Part of a small language model's weights.
Architecture: LayerNorm before each block, rotary positions, no biases in attention or MLP, tied embeddings, normalized queries and keys.
MLP neurons of a small language model. Each row is named by its layer, matrix (gate and up: input weights) and neuron, and shows model dimensions 0-255. Each number is 500 + 25 x the weight over its row's rms, rounded and kept within 0 to 999. Numbers have three digits each. A neuron's up and down rows have the sign that makes its largest values positive.
After each neuron's rows, "fires on" lists the tokens most often at its 100 highest values on Wikipedia text that the model never trained on.

L4.gate402:513507489494515421485518474462546479474517541537489519472500544505479510517502476492499492492516490477476499432519536544515541527498505524474524514470489483489554510446526481576484498453522500518500489494571445498508494503495498496487514515477555521497513483476494479492543462473504527562478524480535460484532487465550489466514474512464502486492522493491506505501521488499502475512487519543515497526505491513480493523541511485524516518482457429459513494489508519517545552483516502510515535473492503521501532490472521516546490545472464485483492515496477516458506492491494459502505480539478483496526507524507496481509532482523451498497478496463507498503512512475507502475490511551519483512483478515542524497490503511501501483533531510483486461488463478474513465470492512
L4.up402:476459478465523521474510508518514541496510528491514480449535468506488471505527500497528478524468544479483468485491461529517549499545445527477474510525497526503487507503511501493494506529502488478529494486515469493539477484536474528477497542467516567513457465499506491471486518461485543516497501486474507497491487490508466491521537487474502441542516492504487513535489503468534551484474452512475502496487479508476466509533507476545543470490515452474496523492545501542537470489501500509497503481504479542464481504514500515486499558495495520536473492519465508535539489539512529486492452510506506480506493484508506473508453526530495495502510460505500463529499524504516517412524531511489525542536496500516480501480492474486536473513502534463497498474475477477528519535482506
fires on: " =", "    ", " (l", " ±%", " changed", " bec"

L10.gate116:537497505506516545503482482480508478479526525488496487493485502507506506501489518521478475554539435525488473514508492492473484451543457468490511483496516485517491485524499477517452454532488482486482499509474522463481486522497465494462479517504490449531528455547453512485521509462473508464482491514486467509504503513495485500495505511511526555487510506514509509527480514499453478519519476514515511507477473489469527517502495528469496521534482511481497517516542466502513505486536502509450531509504481482464494513519535494512538488498460501492501509471458532513542547470498475511466533517509520528506517522421488488489492486473486524484479537486530474506511518495493497513502483520494495513520529506525499527543458492486526480466533489507479477508473553532475468511484503
L10.up116:489513536554520502501538518467502469528540502470488497493564518467481523484548490509521498486498433483472496495508521511548488480538510476503527505475486508454502539480539497486482496487487467499485436516483491496465476511490451517500531494445496541468492477485489509485472546494515491490490482512497502477528466506482469523496560483546500514494516484534486508489489475502491459531477488482504515481494477440535500497504502524489509471512535495503448459484477486518521476527456461521531468520483474467500513482503544540497499451477479459479503482512474505503505516482476528517503460462519522534499496513484545555523487541482486551515506511499502471506493513476516484480486484470522467490484488475499499530486506526515504480505504523511499473496548495500503458495529517
fires on: " Mar", "an", " Man", " San", "a", " mar"

L12.gate571:529552477480492469510523554547524554505469480509471507511487501475504476537500489478537573477487512511515513503465488485430522516487510478508501516472496466531497467494512508454504494491494543488513521531506503495535523496552452510526525469465480510493437542510527505498505511521499511484496475478510525465510469490506469537500478513536543477493464475523504539470451516516470484459473488483513560530499511453491471485494490500535491509515530492482517484501462505479481489543548496481496512467478492521523493492497531505489482515508503485504525491430493469511483499491559493497491469528511502525502447510506513456515499518490490470487497488532484523474484465517525512515514564483510477489469481528568561469481464476471444498520549498517465499463483523472473501496484522
L12.up571:545479542513483468484474519508540482493520478456479487541512517491517430505515507505529539536511523568483514494478484458503504504485505526482534472472500505522559500495504494451538511522503479477494507540501464444501479507535523492526465490476525542512507529473469500472479515502487489537504487514561476527548518493521494485503477469514509481538503476520476474488504512527470514488478466531479542513520554490483487500539482556532444497485469461493496512538485513478513506516498512454559469481487515557531491500457529525503503457504481511503500484514526522509521514476488476528479512529546515499506510521513535474516460506510498490509514490515493483505572518551551503485526517506497477537484449475509522498469506473518525497532476532514457479500495463528467503553440489
fires on: " P", "P", "==P", " f", "-p"

L9.gate926:466507524452522467525522541497477491514481523503509508502451511520470490521478483528467484477509512524506490538476478469538501538469463473482525510487510529452484497471504502521500527475497526458476513523498538498534521512547489496502512471488534463528493508517475500509543479544469504475480430479442513520507485460507494523458487469518465512526493482478522526484549440545504519505531552468472508497493534507500528456505489477501504512519533538524494503503464457486437533530552483506456513525474545462464474516488456548496456512469494521520523502510475458473486504487490472514484524487512498470480573480523474494467462466514501499556453514495530525489468455486496453553519531497486497505504498479516475513440493484478526505497558502560521494477448476515480523495505499
L9.up926:491523522491559459520495479521457532508502485488521497504451465491488503515482522473482444503512549484499488544528479485487503545534491489428490536471466498519496535539497484506478504500530465508447493548517475533513493458511503508482494496520497508521470450510494525525570451538506505490529523493495488498542479493459479491434465487496488503489499476507500484508522481460481437506510529513481493515518497497476474457484485516495511500494501473495511506494489484486472503487539482509484525500488477513507515520467489466508501503477510542554514471502519467501480511530465480502534498499463534455514535527491502510479475494506487502497500485517524525532544512470541477494513512529520497453515460481476459502497490453518488519525494516572512505478479487488506494512509463
fires on: "\n", "===", ":", " to", " by", " for"

L10.gate615:561513502501497506503470487498476487524493479519500506481505509540494507479484510496497538515479487523514518533514521522503500532481530486466492506477513492498526488552554463592467468484492497511514503487463538432540483430504465502529466498502450526549521499461506517486519523521491466467485539503464571504502483497493539507504535499537509492492499499467472500505504528475472489485470475493466483499500527533536496486514472534532541447521522458524494489439510492486477545505477528521489497445492489477492543527485473508514493526544492527483493520449501505470568502494540509515535499476528501496495472483478482492502509488509512471491523451496469482553505494468494459518481487485482488513431495474522501540517463537468517485506498513479528458521548515494517520470496493
L10.up615:511500487506533496483477522468484504491489498474506498494521457468448504487491506508518518476491475486537485491470491504545486459462470481509455504524513479513485515494487510502511493529492499539542480476509488524506490461472478454518525522488447505481495474482511533503524523496503530469497549500497480518479497477466469516503442491506484497513525499512483511491476522473518515484539482519482487473530476515580487519485502486483533508529525471522514514501512479517506518485476524522487525498548511461513537542510493493528535488462544516509468506476483523482509489515470515510546454464531482456451521509512533556537460501515474502505487459503476459514477476508479491485527488516495477499521490500484509531446543504520481493512480505476489463562486523450530486513479496
fires on: " All", "j", " for", "pite", "st", "g"

L9.gate1158:539459536488487542495488473537521524498514494537506509469479498483477504498516519498518528473499510517518472465532516470474504497489511486495499494506533446571488505509476487515514528521512536487495467501500509498511427468516460498528489498481465494481489501515534492537519501497480475476485475457456508516509463488504437529500521489465514476524492501516518512474502471476495494508472506507476502496526505510538483529496476509495476496504525501523453459497459494487489524464453488497523491485529491481496474523442528430500513514475498511453560463522495454509457530524434505480458491496481495519534496507472508510508478509529517532504547474497525487493553466509438521524528498493468468483509458516474552490466456514515490502483453503491519526494514497513476479507505509
L9.up1158:506506543486524535485508522494512502496535519510496492457543486533488462539499504498481486482497524523480491479505510503513475513513462555517513479490511457493497471487531475500475442500540525493511465506522540470489521442471555513450518495514526468512544538499518515490499558471507459525466471520489483491494509532469515512489529505477542509509502488489486521453463491455514472463514506512505482501483475530501467526457512511493513481499529489523549489477510517493518455458476505486454491500500471502485497465509517493495542504508480522497492496486524548500490464536469492477504470450478520512500490468496480446473545473526534467410481513485497486514509528493509504487518465487496491445541509538471495536504515542524543486550506521512526535482469505488517478487471517
fires on: " |", "ol", "com"

L10.gate314:496526508481490537464510471489510514501472517568507486506523495496527482471498489516517516467497482503492464502510482520510501531471503559516525520522531502512542515502505470494521530500485421500492482483496536508463487517491449491472541478530458480494479507524461480493491483539490496489534488465503567476515488500504508502470555474516507540459491467474489480478448496504487508491471482466443491518494470492484475498510507488473473488468505498512517483478526473505514490499554564516556497483479489495488503504491513450549501446513474466515478507484506458489483473523494523426528464503433511490498492525490536538494504476485503502473510480485474500516522507464509484504518529500466514520463461520456488525506488519551509519495467510495505524492485487504556522470507484
L10.up314:516519506457472508494556513459485488500481558482470522488535462495524528506505506513535431463468494506493529461510501465519490539467468468480534511497460494516472497471507492507491497492518477548513509499519546507522517458490527475491509523501515489490532504455491538475517512533532525500504460531519482536553537515474483563467487546494517567494553508486526507504491539469494476482486485476517502471544499492502486516486512522444498478484456495531477500497528491525485448490492538511505470515530474505538540524478516481508496534510527539459465516478487515496522495479515546513493457460475486485486487505498522503506523541500506512497497450518518492531540497479503475483485466460457525503487512506454463528530524455482549449507467498493538513475492472524520493520517473
fires on: " in", " |", ","

L9.gate869:505518514502518494447539504480507508481463489492538466512487468475567439508458515506480516520525488534497512481478501459488493487490486527522523512495487502498470498539497493505461520529476468527488478546493531466535476520515493514541507516523486515491487485532515500477509505536518511499526499534487472468477525517513475479501487510514469500483504504495530502535509518490530458501493515480546478523500530470477464492493513526501528494488545520498491481478497462487496492475531516512482503516498488526528491511504534517455448500498507478454490488492491484527486526501472511519507466487477450482536524554488457549459531473509505515524519485513505494543509487502503461514497492483504457482488460472546473545461462513504465495457513486533468448527503491485448536543498492
L9.up869:485484473527485521479520438460527468482484468501507455521518472507518526484540515490481469509468517492464501553534489498462458513498474558518510489472479500529504502495486493521487500483471476537495498494506520504497490498495497544512471485484512506479511490532455505498507501504500480502532540549514482488488504526466508485506489523525482506517495486475523494476509525515505518504493472507530452523482559503463458509494489493462513506496463503514503511508496506473505478469518528541542517553551489492512511460492555526434502513503480501493491499501517527462503498501467495484486470499544528523519489512519477510472491517502524495525500518476513499495519497508513474475478497470485499491509501472451528494481461499482478512510486512500499490579467496490428474530465495
fires on: " of", " to", "abit", " from"

L4.gate1093:542509494488530509501500498477490509533474502476464496492459492493551499477487507487517516530503513572511523480492475518509487391463562533531494474535508484496473516503494504480527509472487512557493495471454497494479484498523507475492513477495518527461493503511484491527510520492482490492456461537486513534501469505494483468471508509436541501499501493498528503534529482514524544518511486469469540539487490508499509488447516498473522541548475488497512494523479547484511490532524520498526470520492481500500511495502515496501492486481508513527544487470470501470468485491517551456511526525519541493493524478516521515481505493549490519500477516502489531517516486514541505493485506479475515533532519517511546505536470513516481496495512497492505487530491490494496519543480519
L4.up1093:558468486494464451541491520497470508496498522469512454521537495522508491470465505508489524516467468544463498483542481492475520468532517464478507506502523494527539480478486507553509523505486477510497519521511457545509459496493531484533534458527498519534512476509526485516519495515469515511522524509501465455510488474523513508486481486498523479493514495494531511511505542518494529529491491478511500490476489469479475538522509535512510490515456484463493468454506508492542482505500500492504531491506470553484486495533508512505508487455446516495480501492531515466514508513526507494523487520487493536496510497472507467517527479474524495488527492489501498520500508442500460505475498498499495493463511509504516548538454426572499484472522491472507469488527564489496524507471505
fires on: " activ", " iss", " contin", "–19", "isl"

L4.gate665:481491491478600472468498507519494548504481493454476510507442521528509505481536509503509516484476492508525475571499519487480530513486550493469479522458487502494457523477528537520543473509516543473474489537512499438523524500502438515509536535483491508492484510532502494467541514507499498473482458478504506508503496480506512519518509453509484495504534522463480504524516421492456541495506497502501485490485555462471439443488495512507489500481506499502454470502509486495526481532520464507468483490497512559493470508505486509456519468512482514517497521501511493446489519467497520522504476496551513525495479465508507529523501525493516471522467463488535513461487524502506540482528547523552491501493543478479521493496494510510504532495508552515514489512468469508455510518507525
L4.up665:530472441512514528471485489515499470477471494510514510488496487528482469526526503541481493503494517464483497472503484484483507498473557449492487521489524533527466537490475538490469446457514525510489478515522499490549459547535494509474522505448481515512551501522496491485476510514528503517467523486468472494496473504505468501454540490502480476529561469525494495572498494473507495486499508499511472552509540488475462527484489486458461501480469474490476524526514464536475512518511531475462496532474528524489502487460503473508502520475480517478469535495528465460523500526503519474533499536535510471516474491505445506467519498454493512521472486469530485505499537498498501489536513496529520530467512471490470528509501465488482490471522535545480491493510516457473478497473497
fires on: "=", ":", " by:", " |", " for", "er:"

L12.gate855:490472485507532501504495475490507474526493472526529505446483512529480469537529492481482456484483463492483498468514495510503510500496531536501480459488487511480475474467525454494511484533520533496508490487493496453490492553515524524540491489467487475494501500469452541469485517498494489481450494506494523472515495489473449503470500531483511537498490522493507488524483474508529474498495528502485509534509521488490520492555450519501488467523525497489574491501486511465476512489521464467528518490533506481447483480556564502566506503517507514467499534508510499496463507516517494501485526487512521458475510471495551491476484508478458495527515478489486509520514516500500426477485469486512525542493512505503513520479494509490535480483523531468475516502514491458512490482516470
L12.up855:551520550530503529486486467496546487523537478520471462495500490540516480499552512500482519489513503496478498463505497548493472508516462568496478493478459499470501512524487458511525432555487515496473533511482521522519497530473477493503477517501461459523505522478518536502502495526516505491517520529460506527547518492506544514476526471509481461521500566525491509514522526523506515528512527467528464511541493474527515507544472501456525492506521501484507522485513487511536556425507482487480523471469471555469506490499521500455514535494554521516478456509485544524496507513492472493500520521512574485489555485497531475583470472525485508520491463518493534493500516473477509486523518452538474491555505486501512541509512488484505515484472483479520519527514508499489489490511512
fires on: "N", "n", " n", " (n", " N"

L4.gate1208:521480498531462515538486515523473495546507484554493466479500452490458492479564484477513480505510514504508508514492553518490513506479515477456518497493471520455519528548519537529486537510528497480496523528493491488446496498529541520523511505454495497493488466532502498486466465485513487488522524497476504514443506477507486493500491462491426483548527500509530516492518528511522485518518522467498489515520500523480454497485457533518533542490522472471473466515490477487473467501513493514477518522509545533457530564484464540482503533470523498485473481521528537499491479492492490517571518491485494556505493505470538438490528533480509474465500520510427525471490530479484452509486510501546549499493482488498529512500534529528515507512512499478507501496508473494474502469477466
L4.up1208:526555524541516513515471519508566458458493533523504526482498500527526494497508487517498496476470466557473497519498451490510535466488524503513518514490524513495492500509553505445508473452507494530497492507524467558487498505522514491497538515492517454510476525570465528474518502514508499480531482520538488481487569538504504503506449489467458514528496506485517485494511509481539492510466490516475469438478490490479489521518459508511522505541530463508515475486520514490505523509507504471493513497479496504523513509578528515479517529460465523528475516485455487471472494530514456518492488467465482527497508539489473513505515504518506523482524516495489503480510471505458494486488482441520530487509481510482470567539529495527517491471495510501481454520490487510496505503490463
fires on: " D", " Q", "q", "gress", "ed"

L10.gate1108:507493499522496498463471501501436510490511509525483463482498528525513517567523487547510521517507491518521479509482463472482524519472533523501471465512516503500514486508525527461496531518500478520485528492491466466469521482525487505519499473546542487516494513508430492491508518490484463504505482478487496510449498504490539488497568503516519486444485526477537540526482496471539526537490508493490532506520450511501446503498511523496474538469545544503497461514514491506480496491465513516491512504472495534532475483501524517525520507529497484477521491484429569537495460511487487492482500486473525478472473496470524519479508494486494518499500554496480510524474547490486524530537526486457495537501523513553479468478519500514480489489500498474541510493505544548537481510501493
L10.up1108:514475484454528498505498487506476495484537499525420433528528485475510475521483494467492544471471448505500479490513515520522469511493523499510436537491551530525487479464504529494478491525511497520480528533477523447491483491482512519504465510471530497479529469526476480519476520506511480509481461506487507486487548480491495487449508488495458539522453502470520514535486483504466499505528487492464469444531496526501531522491494525537494520487473508479512506532555469513458521512501502495508483504506480485466493499493524496520484486543457503493475477486469505514471496489536505479508504486479446518431498458463529483466485453493530518512473513510495466491514513476459531505510532513473499504491516498538469494521543474460517537523503509530477492551515517491507478510529508
fires on: "0", "5", "re", " re", "6", " 9"

L9.gate1080:505502499520480511458478520473481538510470515507461510483521500550522489507459492502499452474460447501499498550503488494513524495470489452517506500487483468493500465479479540492488474450487480513555504512533484518478486492509477506516477528483468512500523557490539490508514516528543570509533512528511484549500489445492483516554493533495500506478486510475517511497543508476497488500551503560483518543472504502494506465519522476503519528515510465535541473490493493533500518488480504511516518487535471519517512494503484529526483482466502549511505512481471501495500525472501453517508443500499557507494475479534496540524488475485545529501491460494494522504481478502509510488487505520512514507475494521532540466532473523501483488486527483531466485526485469511472509508495504
L9.up1080:478529517496490515470517502498416543499517502487449513474530495510502513489483493501492499479487480501473512565498462513476478485492448495499521514495497485463488486492494502508512512481502482494515484539472455515501508533528530502543516522487539479519496520484542461529524480488506520516499525530483506515498497510510500497523508484517507516466548498474500506477511499425521469537569528480495529521512508521472513485469535510526476476488476471480465500522498535502512510482491502475506546489510482498513548510460452558498465485478536479470491565498493481500506488486546502540507485499477564493461467493531472537494466482493495576533489484515532506480493524545514518516492453506525461518458522510537465492437541502533471448460476481532506468526502518498498489479475538
fires on: " with", " of", " to", " and", "ing", " from"

L6.gate15:480480510478487475488508474493512463528508502511476476490456478490482449543500513505482464500481498523545549507495557572470497528486486500477497524466479514516500501516494500468477518501478526530463511513526524522522483531535504453501513541476506493507467485518507522500484473501534497500470497491508467534501531471489498494532460462499559500525512505540515506534497502545465548499491498499473493518510485470494501544499516540550531504472508506454486450505539480493523496512491504447484484469492505502531473464485503462480504514521514488517476484509465501510508495482533494537489511512493479480488514506503470449507520474526480535512525484482492543524531542467457455439469457489531508508550550509530512526475530531504498493518513513462509516478520476468536504492515471
L6.up15:507472504505529497513493466486494521523500475514521496491430546489572506495494494478492514521460523521501536493505562494516508553538493523487478525483512465513513498532475488489495475482534472517489516494512532461507560533531518470473471530483490506483512477495519464491526461510507503501473433490520501489482482511541545516494492538520510495475471483479507489516465495491475511510508476474517509490482456460522493486552496537506519515506516483509471459486485505526514521483503439488531493465454472494498443510495478461513520487490496506516475492496457482505500491481494468553468486509536486542499527534465506500504474527567514528489507500514499503510494489530535510543468492480533510505513501523482481575515496519475519506456507485490483489484508477453522509499455529
fires on: "-", " (", "–2"

L4.gate422:514515463483524516462504511505494499464473439503490515476455557494538511479479517451472498462520457537493481487529482479492454487517492491485499529533481465471545524458511499482501520485503475510466507460536483517542459448487524471508529543500496504542487442519490495487527521496524559437508463496479514524508467447446525500512451541521523496477501481469468458508432516507480551497510519465481517551532496502482535498448518478538518504478482503467537501523510513473488526476499498505454482502482529453486484522483492510528530464469467491505466510527494500492521503434519546497476517549517515476490548534530524510505476494502546502466493511456510511522465504465522501470498508497501506468518481501518525531512482505475494496465504469495524491505498527544516498482465543
L4.up422:517500500462465533558498492467515505503495480507481542478470511478489516499495559464484490461506536506451495514535490495531486499517459480466502479499504512466512487466504478499481500523510493540495517464513499524523475500439531541450499518474462516487484455492488484500524488483485564425480531472482519526511459490464459541519443537544473537488502478510489476493507487531511484487515495458542486549473515461544496446503505519502511480494489504502517483520479543511522512511513487513466509531437489487510531506484562485491549465474459514504497516518500513495529482483533504525477549489502478491467509507538485516525490522554527509462514506489478499486531509478501479491480506471534457492482485512456474516462512544495497475504522497446489455531499523471520469435503535
fires on: "ed", " San", "an", " Bo", "on", " High"

L12.gate309:497517495474484532516526492482499459528479479505431467516467490484489526522493495562489509500498519435511535475491504498468495520556506523494517482488523452558566533465475483533480514505508469495474519528473489530458513518476498483474501471503533489506503463498450520462494465527513534490493512473513462517476521506454514479560550487517522508467525486519517503493487493495486485519495515491496530507482489516523458495487514501549476485508543505505511479499532493513489471516503471481522504515472493484487456461533493483511540484512507523468560504484506499486490532528472450446515510514486508491476469529528496511499475462490507517497526492484481494487547503507442515472507478498510501507561514498506490554536478511522506496536512556475501504502510509470501482498465480
L12.up309:521454532480508476463503485506490513532522551474482491543508529518484480538474485430473507491465512512519513470506506512494503477496525504479500503462533475484541508505478501504479505526465462497515522475487500508516533501464512486528484540488513529472475486542495476458488496490515497546481469466507474471444492484528499480531538520510465506487492511565436486501521496489493522478532503498511471460471532488516428490499473513457549497505460524483497519483455494459497513533535477536497472476465514508462465538483520495501504473505492535542477524498499497519495530492542511472534463530491476485485506499499494524469486516479502499484498496530482575520485534522499493499454513517480513514574510494498464480530478470485489515472487540515437470554546493510524467513509508
fires on: "-", " re"

L4.gate554:528514479486470444538539502458473529522504485513500521497486484530524508486507518473455530484515488470494502494495498524516531570430496487547514499497490490463519454494549491508513504550475495486460491521498511501468512525503514490481517520510506494489482490462505533534502506502447467477498530509449493518461453502507494489477483462497490491502508473465514541496452480524500494464526501497522478476483513477552497504515508516501502536506473474527516494525469477495498538495490493494497487484466524497525506504515487534457462479513511447497504522501487480463494510470540531472523471507503494506472504519502533505493456513452544508476512517521472484514507479482478462543528489467468533508500486471493504492469466507446500515531475521476503464475469499518472467489503484
L4.up554:467444478496462498562524505468524512505519515490486521496479464495479484481502503487498425528470491520486506563516496514490445517485465474492488499525501481505475494509522520474506525508472501508492492482502546503525518468562504476540516533502538504530503469484493503486526545505503507503476496487488522501513489481473462495473488545480540534493488508463467542502511505512517515492525447467478505433482512467518487472476474537512510499498474507482484552523511502509499492477515495502478516473519519504536493500487529493463542493517526509478490476468510430515510538506511493501521446489492463473506504450468519496496488479489513496466514479526481529485525487436476460473473541467520559478483479514482531493481527511455542515530493544503502503520486487502508446531449531
fires on: " |", "q", "ile", "and"

L2.gate36:510508472554526476497537517551477484512538481554506477455513517448450456524518499536519483473489511474511537491520542504476474534481511516514476505505457471487484488495486528498491502489509473500455508481495459516476503484501535474491509508536465542485497518506526480525458507524489509500510500483514510495498507505520463526535526470507513463525489452542492462467497455498531487459490527518486535518508516489496453517453506490488480503536483497497506506461470497505512496482559482487483541490519528464492509458454491478449545516510541465483504520513512513496503513462496505504473507496506504542498531519520513484477543460488477531500507560488468517454543543533512487483480476500524482504485503498538511489527533488478483505530469548526498517563452498480470512491529527
L2.up36:480471495497439482514472531511504472507460541473511515524515479507475481521443482512478524489505535534487509507516452481491498485506544495523501463488506481449489513482476496460505511465489541503537498506509483510478523501507506567507508539525459533498497490467487503479496456490467494490488499484518528515526492477481481505492535466520513495507534495506509510511527456522454470453495459492518502516481528510472503487519499524519456542535484519485479494491527517550543484507516485519463481512509495533551497527473512510486493500475510515491518469518507494444526537530465519486490513523499497479509508453514526497494515555531482484519469516485523493554444496465483539485495419541517537531472487478535464533497467461475498503517486508503486490488526482484531523493507504
fires on: " L", " (L", " Law"

L10.gate489:519496493505526524466500492502511522504508475502532459512478533499524474496537465497515496498504512519497473513486487532544516529474474487544485502501434466519483490507524505531465504444484464485520523513491481467508504548495494509496521493513498513477475514500505503461495493502508524515518468479492503503488493469461474504509488454457519489467478438504464476522511514502455518471440478543484507467469437515493527527479503528485505498513498512510513563455528493538468526485570473481532487484480474484432478515519539523525496484505502500524484462532483486499526513489477464485528514460493479460512485541502484515511463483509500535504455476525504495518456507473511484472492475533487456539515480462531482486511484519460475449524497552549487505482473523492483523521504507
L10.up489:477488500467505527505502493566587485473540490509494498444541530505506492498449473501521493495467504538508505493481490552509474515454510457492497515492527481535507477499495475524494525498555465492467522517467489448496497442491482493549467514522570556473468535482556521507509521524501492473489480489536529571480518455508497507515514533496533492511458484516493507469503505504488536491484515500498496494493474499521492486492490518536495503471555518507520485518509487494509527490500493497532518511488517467499558484485492473506488511458513508503498481494471525495496515488497483501509482497556531534505488542508505502502480503471501499519458542473489541495483477487489478515506518527482531514492467512522450520531501483528466498483525509525482473464517536488521481503475503
fires on: " of", " until", " to", " –", " died", " and"

L6.gate19:531490493501531515510492580503487502476499509518550486516496494473470484506520514520505491502490506497475489469515464544481532513515474520485515459442504480511488503499505462534468461449540503465501478486541474511541558512484496458533515497501508526489477507488483467482518459519496467503495483507495476528517494488511539478474523471503504508454490539515502490489490511525443514502521460500470470532504520530492489454455482491493517474473536490485510448554528510543509525507476468520481492518516508567545548496500452509507478520506477538532494515484534485495486501493485499529484499509535527442546524532491521489526497491489514501586483501515471493485531518508477498472490509475507507495502488528513497496505505516513487527522482525521455498464486491534515521529480490
L6.up19:468488504468520546473503527518496417513503469515514497504518540482513505483487495488494500499456498495498516530477518471496461479509491527516477477504471548561510574506503495461517475492468501481490510469509501498477520480537506515534524519537510514456523525522516497465506479447529513448468471535496493515487520515501520552501507536512474505466505536469486478521530450480508494490502486496529547486508511483479472517521526525490528489511492551475512481534505492555545522478519492497491506454477494473527510463493487476486511532496555536489513493497532518549519471518507468492502496477475494525557529465468551515508518552465497505492457496520498471492501500513530512502506461494531501471501502547519473522501539509488435509512487495536540515492537519494501483492469480
fires on: " F", " R", "ass", " C", "er"

L6.gate1076:508473454479486490504497480450490486487487518483514558473498529510516494495492532485515495451503521484463553481505489527481520489474511523500489477443516507504545523481523481519456443481461544487498502536469517485492519536464535511527506518487474497499474536470466532505510533527525496495517523512549495484489490485495506496506489519507538501501560503485483464514484510492496498473517549520470473467486511476539505488543502510491512469482461485472502521488547457522497528447502481490520537504474536531467479487492498520534457502508494499502487497520550522499507465498500472462502524463480540454504508527435506497497524495513470537511504472486486533479519510511455505471506522513511481469501511475492497487506494509461513502508462560430463523487510527494507482547493518
L6.up1076:497496497503504480476486471526482488539502549513494443475516477457490488454503495490505478487509477494466535484483464512513483510536500498489514463495520515495490521501515511517522495454474483531471524498492519502478492555551485500530520479539486460527488504504530500487519496500492483467498503489460514448490506538517525487490479502496510477488460522503514515482505528518527471491493503478469456489494530518485490518502514485479464490500509534499535490530472533482558491478457492536498523492447470499448471486551506454513505503469512495457487527493513467488485512526468490497464489484498520498549481511557536412497488460493522503443534481497487514537477494492510497517450501469490522513518511527509419478487539534529495468500512505515503535499504517456505467453533500
fires on: "n", "N", " N", " (N", " who", " (n"

L10.gate982:471518492512471524511497472520485512476504509522478491486518498500543499508483503504582504497494501510507531523515455492536502562492504529521500499466498500525506472472500476464512487509484501477530511496505465485533503483539486502480491470510514493481479491458514486506540472493542499492503540480493497486473495476500471492516522472480477559548513497461496492511489475495485511494471498544454450459476457466519521521515487491469459494488498527574484488523502479498564517520482526483498472491510462501472513532466496504445512467515495530451508512476508476508472503506457514497461457530499470519510539555463457507486500454549522493454510496540491510491490488510510496493492525503500512529499506529523529553534535491528498519465477497503514535488519514485485514559503474
L10.up982:480447520504488528515520497524491474498459512475490505463539459510512495484518468484513499489487485513520522468502495488493510523498526466505451548519466527478503495462495521450492527514512471447440504505521483544485533482468471474519466477513521537512525459495526474525498530533536515517510445518477462511480523515500529547498512494498526458487547492469522538507522506481488497520530483488454505471480500490439494498506489545467493518422471508508504523485489497486462545497486504493463462484536504516511510430478514508480483532503456514445517510488485430493475486468510545501512473506505495513480488499477474492450486490483479513490501521496520483504538520484545512522505491465510467491449469483532498504521520495495565494458471489482500538472477491487492502514503520
fires on: " in", " across", " into"

L12.gate130:520512486458493489479529537485474533444490519523495535503539496505506493518501476520488482508495497508479490502503564479528483478489562545500494525478483541453534506541518520484484506472523493494448545514497544499510549483470536510495472480523516530496478501482482499511474517492483525532528470481544481508476454529516471530450468468506481494502513518503535476461490516498536546513468462490436518561551541478481519490529445479530484501534501523495494500471510483524478489500559488510489506545515482526495497489496477503479508486527517469516480527485500512504464484462472472517524541537498481489503481499500530545498540498495447484521513513517482492494528508443497459483524444498471506438504472475478528478486492527521552505512496506499523486506480506481513511502541554
L12.up130:485472487482484508516528506479491463481508490513495492495525501512503480488466490481519505501523502504520511510501452499489510525460500523469516484500505519466508497550527486482549489491510527485519464443494463506526520471503499538488522488515460449520453475506555487524504477497510469507481437520523536463502488489541450504525515518484455454519463470470502475467456507500484502452524476502499569537554539514522505531517528538489467504490556539538471512458516480468472503511579501525492500505506501502477512503510550546510477512485503481542497527466482478515521554500496453508511497481496478535448492484548528470432470478515519495509507512489496551498493478472517468466500485503502501517486511473501505516519508521523471506489486537475458499491536554488510472486559550
fires on: " L", " l", " cl", " V", "l"

L12.gate1017:499456507498468507458485490492515527492520486457495448521448542491521495518482507467495514499534506515530452453470448510443510519454484496538515534471492470524471470470502477509529538475458511510502466499506539490510514478513490503495487515525522494511496466523498495491523496502468529520501482466507498539523505467490509445488511494479503519454505463551514470511567512445530504503466503522522444509483495491489524512491492479509519501522516485519501454480519497484475504540499506469522472482506521522515497474522505476510466497500483495501554520488502483496507529498484498505519517460495498479493485506502450524478485481522532478481490482521548522491500533515462518474499535495490538515495472484534491504483459516515479487464503480516471490558480510530504491491521546
L12.up1017:532440511498461501496504524531503492447532495506475544506534487489526537512473492517519492497491514528525468515472501503473467509444498510497515527477476485488525491526538536530511503504486505483483525525494499539460523563518506537523512477497541480478546486503473494505491540503486540524506564514500441494489478479511506486487493522479529497504487523439526526513526535520513502491498500473510459486487506490543488487486476518482479527471508462478501494501516527471441496509511521520481499536481492473520511489504511544521463465502541504460497492486505485473555509495506455522544454533504516508524498487459490542479508509544448504501477507488532530473517494510496481523503557475491491496481528481507475496491475495535478456486533471506479461475494501546483474528502519
fires on: " to", " th", " ", " sh", " of"